{"hidden_size": 160, "num_attention_heads": 5, "vocab_size": 8192, "norm_eps": 1e-05, "rope_fraction": 1.0, "qk_norm": false, "learning_rate": 0.00483, "lr_mult_qkv": 0.5, "lr_mult_o": 1.37, "beta1": 0.95, "lr_head": 0.00621, "decay_fraction": 1.0, "decay_shape": "linear", "final_lr_fraction": 0.1, "doc_mask": true}
MLP neurons of a small language model. Each row is named by its layer, matrix (gate and up: input weights) and neuron, and shows model dimensions 32-95. Each number is 128 + 24 x the weight over its row's rms, rounded and kept within 0 to 255. A neuron's up and down rows have the sign that makes its largest values positive.
After each neuron's rows, "fires on" lists the tokens most often at its 100 highest values on Wikipedia text that the model never trained on.

L3.gate255 [119 114 113 123 151 102 113 123 147 128 103 111 106 161 162 110 141 112 137 135 114 110 113 109 115  97 109 118 117 122 152 122 130 163 103  93 131 163 144  97 133 130 129 107 156 132  87 160 104 125 122 125  98  94 143  68 129 153 127 133 130 149 136 115]
L3.up255 [128 140 145 155 173 176  94 141 102 117 122 157 165 127 156 180 143 120 146 145  94 116 131 152 174 133 106 121 164 156 114 148  51  65 113 136 155 102 119  96 156 154  95 121  95 144 169 126 109 116 138 133 107 114  83 120 102 169 120 140  80 127 138 123]
fires on: ",", " and", "-", "ed"

L9.gate434 [156 103 133 101  95 139 140 128 156 145 129 123 138 130 154 116 111 123 103 139 116 131 101 100 145  90 154 156 146 133 100 103 151 132  81 150  69 142 151 160 129  96 163 148 153 137 136 133 113 114 111 147 102 159 118 133 135 112 114 133 128 125 129 130]
L9.up434 [116 113 111 123 117 132 148 162  83 137 184 132 130 156 124 100 108  93 105 127  93 177 130 104 125 134 118 130 133  97 115 115 132 165  84 128 152 107 161 154 129 160 151 104 150 111 123 153 143 125  85 179 117 141  89 103 139 134 166 126 126 107 149 138]
fires on: " of", " |", " for", " on", " to", "."

L6.gate106 [ 75 147 119 107 135 109 140 109 135 110 172  99 132 136 157 149 127 112 110 145  97 144  89 112 176 108 133  90 135 129 171 139  95 194 151 169 103 147 143 114 152 180 147 119 133 146 140 107 129 151 128  91 108  81 145 165 123 155 125 139 103 105 125  97]
L6.up106 [117 137 108 135 161  96 111 116 100 103 133  90 146  92 117 176 120 136 118 129 140 102 118 122 151 138  84 142 112 157 131  85 127 121 162 132 162 177 128 148 134 135 165 111 150 119 129 159 111  99 120 130 122 122 168 136 156 141 138 133 130 152  79 101]
fires on: " of", " do", " from", ":"

L9.gate56 [129 125  80 152 138 169 142 112 116 114 102 112 156 142 116 135 114 125 167 108 114 140 157 128 104 106 130 140 126  74 137 148 146 157  92 137 113 132 165 125 141 124 101  92 154 127 128  96 145 135 131 163 148  83 139  84 104 122 121 132 130 110 113 123]
L9.up56 [171  79  94 137 149 145 137 165  89 150 162 118 134 143 129 137  90 150 116 125 158 153 107 138  90  79 170 150 127  97 139 145  60 117 135 144 112 100 150 140 113 120 147 129 111  71 167 141 157 170 152 140 128 135 132 113 145 176 123 165 124 143 158 125]
fires on: "=", " ="

L9.gate113 [134 121  98 107  84 102 157  77 119 134 192 117 122 150 147 142 158  87 120 110 132 140 104 119 151 134 119 156 120 110 123  82  94 143 126 110  88 111 124  98 159 130 148 141 118 141  98 140 122 145 139 120 167 179 143 148 152  80 156 127 122 162 131 167]
L9.up113 [119 159  88 102 103 139 150 140 114  83 130 151 132 137 193 123 154  93 132 132 126 128 129 115 163 141 100 114  93 116  94 149 128 172 163 168 114 101  80 137 109 166 110 121 174 151 137 113 121 148 147  94 164 165 132 117 141 126 142 124  95 107 115 107]
fires on: " of", "=", ":", " for"

L8.gate300 [100 177 131 136 151 107 107 146 137 136 139 176  84 121 129 164 126 100  92 110 120 144 128 131 152  77 124 101 161 161  76 123  97 152 162 139 100 106 121 121 121 137 135 133 154  91 130 117 104 143 146 157  87 102 101 105 118 170 124  81 167 107 136 158]
L8.up300 [114 137 133  90 151 134  89 164 103 115 132 174 120  70 104 184 141  93 104 127 123 115  92 149 153  97 154 123  98 118 133 133 119 132 116 116 144 147 123 126 115 106 107 172 151 185 105 105 115  95 172 124 148 150 157 136 114 152 149 150 145 135 134 125]
fires on: ",", ")"

L4.gate280 [ 79 116 147 142 151 114 128  97 172 120 143 165 130 138 157 117 106 129 121 107 161  79 116 123 111 106 147 116 122 163 137 143 116  85 160 130 183 145 114 125 140 117 135 122  96 155  54  99 154 176 127 108 110 120 148 122 133 128  93  94  91 143 137 167]
L4.up280 [177 160 141 115 134 164 123 127 130  94 139 120 125 120 145 111  98 125 133 141 136 145 144  96 121 107 118 103 160  97 138 102 156 162 120 157  83 128  78 106 112 131 145 146 124 114  93  81 143 132 159  66 134 148 115 120  87 210 150 166 126  73 118 178]
fires on: ":", " such", " known", " different", " small", " the"

L4.gate152 [115 153 118 138 136 148 130 123  84  77 122 130 126  79 148 113 118 132 128 119  89 122 136  86 114  90 104 115 153 113 156 107 101 120 124 147 134 141  73 138 103 143  99  98 133 159 112 124 103 124 127 141 104 154 136 126 110 174 121  88 158 147 109 117]
L4.up152 [132 117 131 106 154  92 119 112 101  59 114  83 108 156 148 110 138 149  83 142 145 149 148 112 146  83 145 106 130 142 105 157 148 102 112 116  93 120 127 146 100 114 131 112 121 138 146 140 133 122  99 166 108 187 135 171 114 131 139  95 132 124 148  56]
fires on: "-", " for", " super", " sub", "ine", " District"

L6.gate161 [131 137 148 119 131 153 132 144 144 137  94 163 160 118 166 109 157 151 152 130 111 174  86 106 117 118 105 120 126 107 133 173  96 106 155 126 140 167 155 142 154  95 136  95 127 129 118 118 107 170  85 125 142 117 149 111 144  99 118 116 145 118  94 131]
L6.up161 [141 169 122  99 161 121 143 115 110 115 167 157 154 163 186 141 122 157 130 135 132 135 177 131 142 143 126 109 136 137 121 111 101 143 119 126 162 167  94 133 124  83 119 150  95 114 142 130  99 142 110  82 115 142 141 136 167 168 126 147 107  77 129 137]
fires on: " |", ":", ";"

L3.gate310 [102 102 109  97 113 145 102 160 167 117 135 143 124 159 130 176 116 104 133 136 113 123 156 110 143 130 143 139 135 120 138 120 100 174 142 159 177  96 128 149 165 148 132 119 128 143 147  89 121 118 205 129 138 141 130 130 176 164 122  98 137  98 159 131]
L3.up310 [135 134 100 146 151 170 139 130 110 150 133  98 132 101 146 113 112 112 117 152 152  81 137 118  77 142  83  88 133  94 134 150 151 105 126 120 115 136 120 172 111 107 150 128 102  99 133  78 129  97 154  92 115 124 128 134 129 135 121 142 114 137 147 137]
fires on: ";", "-", "="

L6.gate190 [101 154 136 110 153 164 107 113 128 123 100 156 106  93 147 149 171 143 137 119 141 123 102 108 174 120 115 120 132 134 138 133 130 129 104 132 136  69 158 111 144 114 167  95 143 101  81 126 156 132 153 116 142  86 103 175  83  87 129 121 176 113 115 137]
L6.up190 [ 88 157 158  84 128 154 110 131 160 114 168 157 132 110 128 130 132 113 144 101  94 126 122  94 172  88 168 138 102 130 133 110 127 150 117 117 148 129 113  79 135  76  96 159 144 110 116 144 157 103 108 123 112 130 144 143 149 138 114 109 152 104 134  79]
fires on: ","

L6.gate82 [127 141 135 118  94 107 134 118 142 116 147 148 157 112 171 135 127 139 175 134 125 132 122 143 109 160 143 146 131 118 111 138 110 111  74 151 129 148 101 171  88 139  99 162 107 145 158  89 175 158 121  95 133 133  95 114 117 143 142 135 106 123 173 171]
L6.up82 [164 158 130 157 117 132 145 125 110 136 130 130 160 123 135  92 112 111 207 144 141 140 133 132 141 155  99 118 118  80 123 138 134 145 153 149 127 110 104  68 147 135  91 118 141 117 128  93 111  96 101  96 122 103 131 140 122 114 149  95 127 139 149 100]
fires on: "ed", "ing", " 0", " \"", " on"

L4.gate274 [135 110 110 116 182 161 126 110 119  81 112 118 130 101 139 125 119 111  85 179  96 128 174 110  99 101 128 118 135 135  79  74 129 154 122 174 128  81 133 147 116  92 136 111 128 139 116 107 118 110 129 136 168 116 103  94 123 155 144 124 132 118 158 132]
L4.up274 [139 121 120 129 163 139 141 169 105 154 139 135 100 119 150 152 118 147 140 156 100 170 105 148  87 146 113 133 143 124  91 104 116 143 187 137 114 134  95 103 108 129 101 138 109 127 159 111 130 134 157 151  77 133 153  48 145 108 160 125 135 158 100 131]
fires on: "-", "=", "vel", " |"

L4.gate267 [126 144 106  96 181 117  99 120 183 107 102 130 111 201 144 109 176 109 118  96 135 156 140 160 114 127 131 111 145 173 137 138 158 185  76 112 138 146 125 108 149 107 140  94 145 148 121 142 137  79  90  96 113 140 139 108  91 125 119 105 106 144 153 120]
L4.up267 [137 144 159 135 129 139  89 120 119 110 166 137 159  87 178 133 170 151 137 127 123 132 132  77 134 112 138  99 140 107 123 152 137 140 146 133 157  97 141 135 125  95 130 125 125 167 116 129 156 127 125 125 133  89 109 140 161 127 117 170 118 144 120  92]
fires on: ",", " and", " &", " /", " or"

L8.gate234 [126 136 169 143  99 107  90 116 144 139 150 122 169 130 120 134 106 104  68 119 176 147  75 111 144 111 124  73 137 131 102 115 130 159 125 128  96 131 138 161 145 102 126 158 115 115 134 111 116 139 137 112 144 153 135 139  74 143 141 104 177 124 123 116]
L8.up234 [131  76 142 143  95 108 139 139  96 134 138 122 118 162 140 143 155 114 148  97  99 130 103 167 183 140 120 140 148 127 162 101 136 119 111 148 138 115 105 134 155 121 118 147  72 113 158  97 128 123 127 122 120 200 134 155 148 107 114 118 148 115 149  70]
fires on: "s", "\n\n", " of", " in"

L6.gate331 [134 120 115 116 119 137 133 129 161 101 110 110 112 151  82 157 155  98 162 177 121 178 177 130  93 139  85 106 142 123 141 108 124 158 119 185  95 120 118 135 161 132 135 126 132 150 130 121 170 163 153  97 147 118  79 149 117 108 126 132 127  69 118 125]
L6.up331 [129 130 105 158  92  93 114 136  96 162 155 142 143 166 119 103 132 165 131 101 118 169  98 151 107 126 159  90 118 100 138 149 100 108 114 123 106 133 115 111 100  79 146 101 138  97 122 158 100 130 127 110  80 129 120 120 121 182 128 125 124 133 168 136]
fires on: "=", " =", "\n\n", "-"

L8.gate85 [166 123 124 117 151 132 112 151 149 150 147 131 130 135 113 164 129 113 125 153 112  65  96 120  99  98 134 117 128 142 152 145  66 117 143 132 105  92 117 126 132 165 101 116 148 130 169 134 171 129 119 133 162 142 147 109 125 123 137 144 156 146 127 154]
L8.up85 [120 124 170 116  99 122 149 139 137 139 124 141 170 139 158 106 145 128 147 157 110  88 154 133  99 121 114 115 142 156  69 142 111 130 153 152 112 152 129 145 100 149 103 183 174  76 123 176 143 103 152  98 164 160  87 145 113 116  97 115 159 146 120  93]
fires on: " the", " compl", " of", "ho", " its"

L9.gate323 [163 156  73 100 145  97 170 114 157  98 155 149 105 146 127 134 138 118 120  92 104 173 120 132 112 153 157 103  84 121 100 126  85  89 101 125  84 147 106 107 103 163 123 162 112 106 110 123  93 109 143  97 134 158 128 132 114 117 171 121 179 139 160 134]
L9.up323 [113 110 133 195  81 140 164  83 121 133 136 146 166 166 147 144 158 126 131 115  83 125 119 123  95 108 131 132 170 102 121 128 106 135 128 147 128 160 126 167 107  50 101 142 135  84 145 159 153 160 152 110 147  97 133 173 128 110 133 158 117 168 127 135]
fires on: "-", " the", " and", " of", ".", " acc"

L3.gate405 [149 152  61  99 117 155 104 141 127 120 176 144 184 117 121 149 111  75 116 130  91 176 128 132 146 119 115 153 111 150 108 187 113 106  93  73 164 148 103 119 111 111 102 162 106 142 143  93  92 117  95 134 143 153 133 113 135 115 124 134 133 120 133  88]
L3.up405 [101 143  82 126 125 129 157 166 132 119 147  71 138 182 145 142 125 132 130 157 113 157  99  80 135 102 143 128 113 126 130 160 165 120 137 116 166 135 101 173 141 143 134 129  92  97  93 105 115 106 122 138 103 137 152 130 125  86  95 134 117 116 136 108]
fires on: " Th", "-", "ne", "ip", "t", "se"

L3.gate109 [ 86 126  85  99 147 141 148 121 134 125 121 158 104 134 131 132 117  77 122 141 132 155 158 117 113 111 113  92 101 130 181 151 140 146 122 140 148 124 115 119 124  91 139 124 156 135  95 153 154 129 131  95 127 117 148 142 127  99 123 112 127 137  85  98]
L3.up109 [144 114  99  91 156 154  93 129 104 113 129 136 113  95 148 105 114 148 105 135 118  84 139 138 115 128 109 140  88 129 146 154  85 148 144 133 156 160 120  99 120 111 146 129 131 146 107 139  93  99 116 102 158 133 122 133 145 127 105 113 106 120 109  95]
fires on: " and", ",", ";", " or"

L4.gate169 [ 88 157 156 161  57 148 141 146 137 110 134 124 140  88 176 111 103 161 138 128 144 120 154 129 187 113 121 101 132 133 135 113  94 125 143 133 145 103 121 151 122 108 140 189 131  63 158 113 129 125 121 135 147 140 108 123 134 121 166 107 135 133  99 112]
L4.up169 [143 144 124 140 116 130 126 119 118 121 167 122 151 142  96  99 125 196 201 134 145 116 118 128 120 123 131 115 142 131 130 136 145 104 134 142 102 101 158 141 139 124 107 158 173  57 112  75  84 110  99 138 146 147 102 124 132 139 129 117  89 128 141  99]
fires on: ".", " |", "|", "n", "ici", "eri"

L3.gate230 [ 93 129 110 162 138 117 154 136 137 113 124 144 128 116 193  83 118 119 103 117 143 171 147  96 119 119 114 137 129 127 163 138 120 140 145 121  72 153 129 110 133  96 149 141 137 121 131  85 104 141 113 121 130 153  96 139 146 150 106 110 153 105  70  98]
L3.up230 [106 130 120  87 154  76 154 162 139 123 137 144 127 144 110 131 128  94 147 140 134 124 197 140 103 106 102 115 170 152 136 125 111 127 116 131 120 147  88 122 135 136 155 137 103 123 128 157 121 162 114 130  97  66  93 127 166  98 127 143 130  90 153 124]
fires on: ":", "mark", " sk", " of", " |", " ju"

L3.gate85 [111 120  75 111 136 121 136 121 112 112 139 145 151 104 118  88 108 131 124 190 105 148 116 114  99 119 159 101 138 129 124 114 124 101 191 168 110 132 136 108 162 145 139 104  97 120 150 130  93 150 129 126 131 149 150 138 171 142  79 136 165 141 154 129]
L3.up85 [137 128 141 110 141 127 115  89 143 117 114 161  96 102 127 159 170 140  85 156 126 161 139 148 102  77 125  96 167 101 125 111 112 124 141  87 163 109 132 147  98 136 117 101  79 137 141 147  99 114  95 143  93 146 167 120 143 148 120 101 164 150 152 121]
fires on: " to", "-", " a"

L9.gate429 [115 127 107 130 139  98 170 145 161 172 113 127 106 119 136  77 141 115 145 131 166 128 176  96  71 119 134 131 137 147 112 118 156 139 124 108 134 129 108  91 146 125  87 102 138  98 158 162 155 127 125  92 145 128 168 124  96 126 109 139 108 178 117 133]
L9.up429 [109 120 109 142  95 149 139 116  99 109 156 137 123 115 137 153 106 123 158 125 134 119 129 110 102  75 164 112 142 129 100 120 101 134 158 145 133  92 149 138 125 174 100 125 119  98 128 157 163 119 130 158 139 130 145 147 191 138 108 145 153 123 121 130]
fires on: " had", " his", " won", "d"

L10.gate142 [173 141 101 126 159 174 122 115 128 115 140 125 150 156 103 120 120 123 110 132 114 191 128 140 144  91  95 112 128  98 132 117 155 144 124 109 130 140  93 127 146 146 139 112 121 128 128 121 150 132 128 100 118 158 131 130 150 115 118 120 151 118 143 155]
L10.up142 [115 139 119 150 114 109 121 157 134 124 127 160 141 132 121 133  97 164 142 193 134 122 126 105 104 119 140 130 158 146 125 110 108 110 160  93 121 130 116 160  51 118  85 153 135 107 154  92  90  87 119 129 104 118 111  77 108  55 121 140  94 111 100 106]
fires on: "-", " Th", " ren", " sub", " th", "iev"

L8.gate427 [108 146  96 148  99 147 108 110  84 152 147 127 146 125 153 111 136 106 116 116 135 154 133 129 157  87 132  86 135 107 133 163 122 111  90 147  78 102 105 120 130 107 118 137 162 132 116 102 161  92 136 109  93 131 129  91 124 107 116 131 135 138 143  86]
L8.up427 [115  88 115 150 174 128 159 133  70 136 133 161 140 150 137 100 111 140 115 126 101 112 126 113 129 138 125 159 124 117 137 155 130 141 186 105 121 110 177  86  80  90 158 139  93 103 104  89 130 148 141 149  99 116 144 119 141  92 153 131 103  98 166 176]
fires on: "="

L9.gate110 [135 125  97 118 139 127 129 123 159 134 126 112 117 149 132  66 108 122 151 152 148 202 129 164 118 132 148  87 156 101 136 101 152  89 145 148 137  91  85 149 126 118 163 152 124  80 175 148  70 112 159 106 113  96 137 166 162 139  79 136  79 102 145 110]
L9.up110 [ 90 148 105 112 131 143  84 136 132 129 102 131 140 168 104 171 125 110 144 122 133 117  90 114 110  94 139 107 160 142 122 109 132 124 118  99 127  97  89 120  99 149 127 142 127 139 102 132 113 140 143 123 127 159 119 137 112 141 121 130 137 127 158 113]
fires on: "-", " h", " he"

L10.gate334 [109  97 117 150 173 173 136 131 109 102 106 151 102 124 124 141 124  93 148  98 150 147  63 146 153 115 146 101  99 152 140 150 154 126 155 115 155 144 134 146  97 141  70 126 141 107 119 147 124 144 141 116 179 124 128 118 134  82 147 111 128 174 124 135]
L10.up334 [131  97 101 109  96 152 122 146 110 121 142 119 115 104 132  96  98 101 166 103 122 145 133 119 115 116 139 128 161 128 122 119 134 138  92 120 138 121 125 123 145 134 174 124 145 121 137 155 123 150 117 110 121 130 124 162 156  97 131 149 128 119 188 109]
fires on: " |", " and", ",", ":"

L3.gate64 [103 137 124 166 181 110 149 118 101 131 117 112 131 116 126 142 128 126 150 142  82 131 167 108 164 171 120 110 113 108 136 150 118 110 133 133 161 166 172 125 125 129 118 114 163 105 137 122  96 165 138  93 104 114 144 128 134 110 164 106 132 114 113 164]
L3.up64 [179 174 121 113 143 151 126 118 133 127 157 147 147 122 150 130 131 124 109 113 130  94 157 107 166  97 138 143  95 107 152 162 153 150 101 136 142 125 132 133 128  67 111 161 157 137 139 161 140 145 143 106  57 133 140 130 148 106 143 126  91 115 129 147]
fires on: " |", "yl"

L9.gate439 [126 123  93 144  88 139 120 151 159 168 105 122  89 151 161 150 166 133  97 151 141 132 108 149 179  97 148 138 150 157 174 149 108 140 125 117 107 164 149 157 165 127 129  78 184  92 102 151 134 165 110 168 152 150 134 134 157 144 130 125  91  90 142 130]
L9.up439 [110  90  85 139 163 111 135 133 109 141 138 164 131 131 175 107 133 112  95 119 162 127 131 104 159 134  89 142 127 179  93 135 125 105 131 172 136 177 138 121 133 127 179 134  81  97 117 139 144 149 116 121 112 137 123 128 117 137 132 141 102 111 163 148]
fires on: " by", "=", ":", "born", ","

L4.gate323 [ 97 137 162 121 119 103 148 154 117 112 109 111 109 158 117 159 136 143 134 117  98 155 140 137 149 106 141 114 148 160 138 104  80 163 108 129 112 139 162 123 169 114 118 134 139 153 171  92 122 110 119 132 145 142  72 181 142 141 100 159 132 124 114 138]
L4.up323 [161 158 104 104 132 159 104 136  86 147 134 102 149  90 117 119 125 124  81 161 102 126 105 138 150 119 101 110 120 104 135 121 125 135 136 146 106 116  82  83 144  73 123 136 120 132 123 161 120 118 119  95  81 131 112 138 120 148 123 111 121 136 134 135]
fires on: "=", " =", " part", " out", " |"

L8.gate118 [ 73 178 132 136 115 114 159 140 131 126 189 134 116 134 148 145 145  83  96 136 162  99  95 157 106 122 132 129 159 164 105 146 131 168 157 136  97 118 111 132 178 157 137 118 135 102 131 101 135 142 136  78 166 108 141 148 130 104 138 128 127 184 113 154]
L8.up118 [148 105 113 153 141  96 176 143 123 114 167 105 116  77 124 195 145  97 153  88 143 151 124 140 134 111 139 113 122 142 167 169 106 144 126 136 159 110 146 129 156 187 138 148 162 167 139 120 132  92 105  86 142 155 137 169 124 157  96 118 134 147 169 145]
fires on: " to", " in", " of", ":"

L3.gate349 [175 103 144 141 142 126 110 130 175 132 129 115 119 153 110 122 113 120 141 126 102 133 174 174 130 117 112 107 151  96 143 123 116  98 122 131 184 140  88 132 159  66 116 111 162 119 119 183 105 160 134 122 126 127  75 141 131 140 118 142 162 119 120 133]
L3.up349 [152 144 132 127 143 161 121 120 126 146 139 175 136 186 175 128 143 112 122 104 129 128 145 112 131 149 129 124 133 127 144 149 103 112 106 149 155 131  68  87  84 142 121 152 180 155 155 103 149 129 130  80  82 132  93 128 112 138 120 136 169 155 100  99]
fires on: "-"

L6.gate156 [162 126 108 138 147 108 101 135 168  91 138 115 145 127  88 116 133 142 157 139 132 135 160 149 124 111 111 108 147  83 134 141 129 146 164 176 114 123 114 146 107 142 121 118 113 159 149 106 151 116 158 114 183 141 143 116 139 129 120 122 158 134 148 152]
L6.up156 [147 104 124 129 160 124 155 151 120 161 120  98 150 120 102 126 101 162 162 150 112 130 169 124 138 110 119  88 100 146  97 152 118 144  97 163 120 116  89 162  91 110  95 156 109 132 165  97 130 128 147 111 196 127 133 130 164 167 149 128 104 113 188 166]
fires on: "=", "D"

L6.gate71 [124  96  98 144 141  99 125 110 143  92 145 103 126 120 105  76 109 157 118 134 102 128 149 140 108 112 132 131 159 127 132 121 102  73 146 136 144 135 124 128 133 117 145  88 118 165 131  98 142 171 140 145 114 108 153 127 164 153  68 119 144 153 101 147]
L6.up71 [123 117 101 116 173 114  78 157 136 107 126 179 123 145 120 134 114 131 155 150 150 136 130 144 165 104 143 117 136 117 125 147 131 115 123  86 167 129 114 126 106 122  82 145 121 144 128 103 117 122 148 119 128 140 114 109 142 130 149 108 122 144 124 115]
fires on: " met", "-", "hab", " dem", " where"

L4.gate362 [142 107 158 141 121 103 114 136 113 122 137 118 133 130 105 126 140 151  95 122  68 155 169 185 137 149 116  81 154 162 141 121 118 138 127 132 143 119 127 132 146  71 153 122 136 127 133 134 177 114 129 113 108 142 116 142 100 145 190 138 133 156 151 135]
L4.up362 [115 137 133  75 111 147 130 124  86 119  97 160 128 136 143 160 104  82 146 138 137 113 175 164 160 175 142  91 170 165 136 108 142 140 127 170 135 128  77 138  93 128 103 115 123 105  96 140 138 118 125 162 140 134 145 111 140 144 116 129 164 130 133 136]
fires on: " His", " his", " her", "-", " coordin", " transl"

L10.gate303 [153 123 131 126 125  97 144 112 151 177 103  90 135 138 130 127 106 111 124 143 130 119  93  69 149  72 140 117 118 114 122 193 146 134 123 148 152 111 172 161 140 127 139  88 133  95 128 116  88  95 149 131 129 138 156  91  97  93 136 158 147 113 147 119]
L10.up303 [179 135 140 151 131 165 136  96 165 176 109 142  99 139 135 126 127  81 129 149 120 136 113 139 136 111 162  98 144 136 143 128 153 159 110 100 106 167 150 148 137 108 163 137 132 122 149 163 102 151 104 170 107 178 121  98 129 136 173 159 106  79 127  99]
fires on: ".", "=", "H", "-", ")", "ti"

L4.gate415 [123 126 126 132 131 147 169 125 139  91 102  64 138 172 153 113 114 124 123 143 163 137  97 134 131  97 128 117 168 151 125 159 117 126 121 160  98 127  83  73 114 129 155 130 133  84 117 167 151 128 106 125  86 104 140 103 128 136 111 135 113 128 158 101]
L4.up415 [138 165 118 132 101 148 182 126 133 148 115 109 107 137 122 123 111 118 108 120 127 145 134 171 163 146 120  93 110 151 115 177 161 137 122 140 152 148 100 149 156 143 220 137  88  94 152 118 129  98  94 143 136 114 126 100 157 124 153 153 134  84 114  90]
fires on: "=", " by", "ass"

L3.gate257 [131 145 157 135 142 108 146  96 163 159 108 156 107 143 161  74 134 103 129 121 176 173 143 183 126  86 111 140 100 119 142 118 150 127 145 149  93 136 140 143 139 137 133 181 144 117 136 107 114 131 107 122 123 126 147 120 108 169 128 126 152 141 129 118]
L3.up257 [123 125  99 183 154 164  81 149 136  96  82 146 146 143 117 122 134 137 140 115 133 128 133 144 109 106 143 182 121 163 140 119 129 136 117 146 110 160  76 135 111 193 100  92 136 144 135 159  94 136 139 112 133 120 135 155 154 120  91 112 106 137 164 140]
fires on: " |", "|", "=", "er", "der", ";"

L9.gate169 [147 169 141 157 187  86 171 164 130 126 135  96 128  95 166 145 134 118 155 117  86 153 137 122 133 123 100  69 128 114 104 145 118 118 152 116  68 124 126 121 133 123 149 112 123 134  95 106 126 108 147  98 121 126 146 125 118 143 110 109 138  78 142 143]
L9.up169 [150 120 122  70 131 102 120 154 115  60 127 146  77 149 160 180 153 110  96 124 113 155 151 195 125  95 112 138 136 118 131  98  98 119 133 122 122 120 138 121 141 112 119 105 157 120 137 123  83 133 169 106 156 120 130 138 129 150 177 124 126 111 120 152]
fires on: ",", " |", " the", ")", "-"

L8.gate179 [119 113 112 125 152 111  88 123 150 131 127 142  82 145 112 145  98 111 154  75 100 103 101 152 110  95 147 161  80 149 102 103 169 200  99 128 115 157 146 136 134 139 125 128 106 102 120 121 149 147 160 106 107 120 162 165 119 123 123 159 106  86  75  88]
L8.up179 [120 132 139 122 160 161 148 112  92 153 104  95 109 153 146 163  90 110  97 124 109 145 118  71  96 106 138  97 137  97 131 114  87 144  84 139 103 124 128 108 152 123 177 103 110 129 143 132 119 145 159 137 120 126 153 126  99 123  94 199 182  78 144 144]
fires on: "=", " act", " works", "s"

L9.gate351 [ 75 137 134 126 153 122 119  95 148 128 116 138 197 163 127 111 133  97 143 154  99 103  82 160 128 105 138 162 150 161 133 124 115 141  96 145 154 168 147 190 130 115 117 141 133 133 112 147 119 126 110 141 128 101 159 118 193 112 142  96 139 126 143 116]
L9.up351 [145 136 111 112 102 109 104 154  86  71 150 139 145 161 148 123 119 128 145 129 130 171 128 123 116 138 152 137 143 140 108 146 118 157 137 106 136 187 134 148 164 143 100  92  96  98 137  93 149 155 121 114 103 112 169 121 130 139 137 171 102 123 151  67]
fires on: ":", " to", " and", " after", ",", "\n\n"

L10.gate247 [112  92  89 118 114 124 114 130 148  95 192 115 119 127 144 126 127 135 119  93 130 144 191  90 127 156 128 116 147 171 143 136 112 126 146 141 161 148 132 172 122 136 123 138 101 117 128  83 123 118 113 151 112 125 109 117 146 114 113 148 131 111  81 129]
L10.up247 [134 136 123 153 163 167 160 146 140 130 133 134 110 111 127  77  97 153  97 102 139  86 153 118  93 109 128 150 159 131 127  94 151 121  85 123 118 102 145 156 149 104 131 121  92 116  79 126 104 143 159 115 140 128 129 118 114 145 130 116  65 132 145 136]
fires on: "-"

L11.gate349 [140  80 133 164 111 156 144 115 123 138 148 161 133 114 132 104 141 107 137 110 147 122  81 120 142 107 134 124 145 174 134 147 119 168 129  99  82 162 123  95 149 121 116 157 139 110 119 118 129 127 155  98 122 150  74 129 103 205 119 120  85 120 111 142]
L11.up349 [150  74 126 147 134 156 163 132 128 154 128  80 119 145 137 117 111 105 143 100 128  82 117 164 144 111 148  82 139 127 127 176 108 157 135 129 130 123 123 145 183 112 166 116 166 140 128 139  91 106 101 116 106 139 133 140 128 160 174 141  81 120 130 127]
fires on: " on", " among", " of", " in", " pl"

L10.gate35 [150  66  94 157  98 118 136 151  90 114 110 141 123 171 155 145  94 113 109 105 120 152 141 121 133 118 109 114 164 100 118 127 148 114 101 141 146 150 135 151 117 117 156 117 133 120 134  94 135  89 144 132 166 146 124 117 101 109 149  97 105 190 130 107]
L10.up35 [112 140 153  70  93 144 142 131 121 133 155 165 101  77 148 124 117 112 122 128 117 183 137 129 120 134 115 110  91 110 146  87 130 142 113 155 151 104 172 133 177 166 131 146 141 102 135 154 109  98 124 118 108 121 114 144 126 122 123 126 136 129 172 119]
fires on: " |"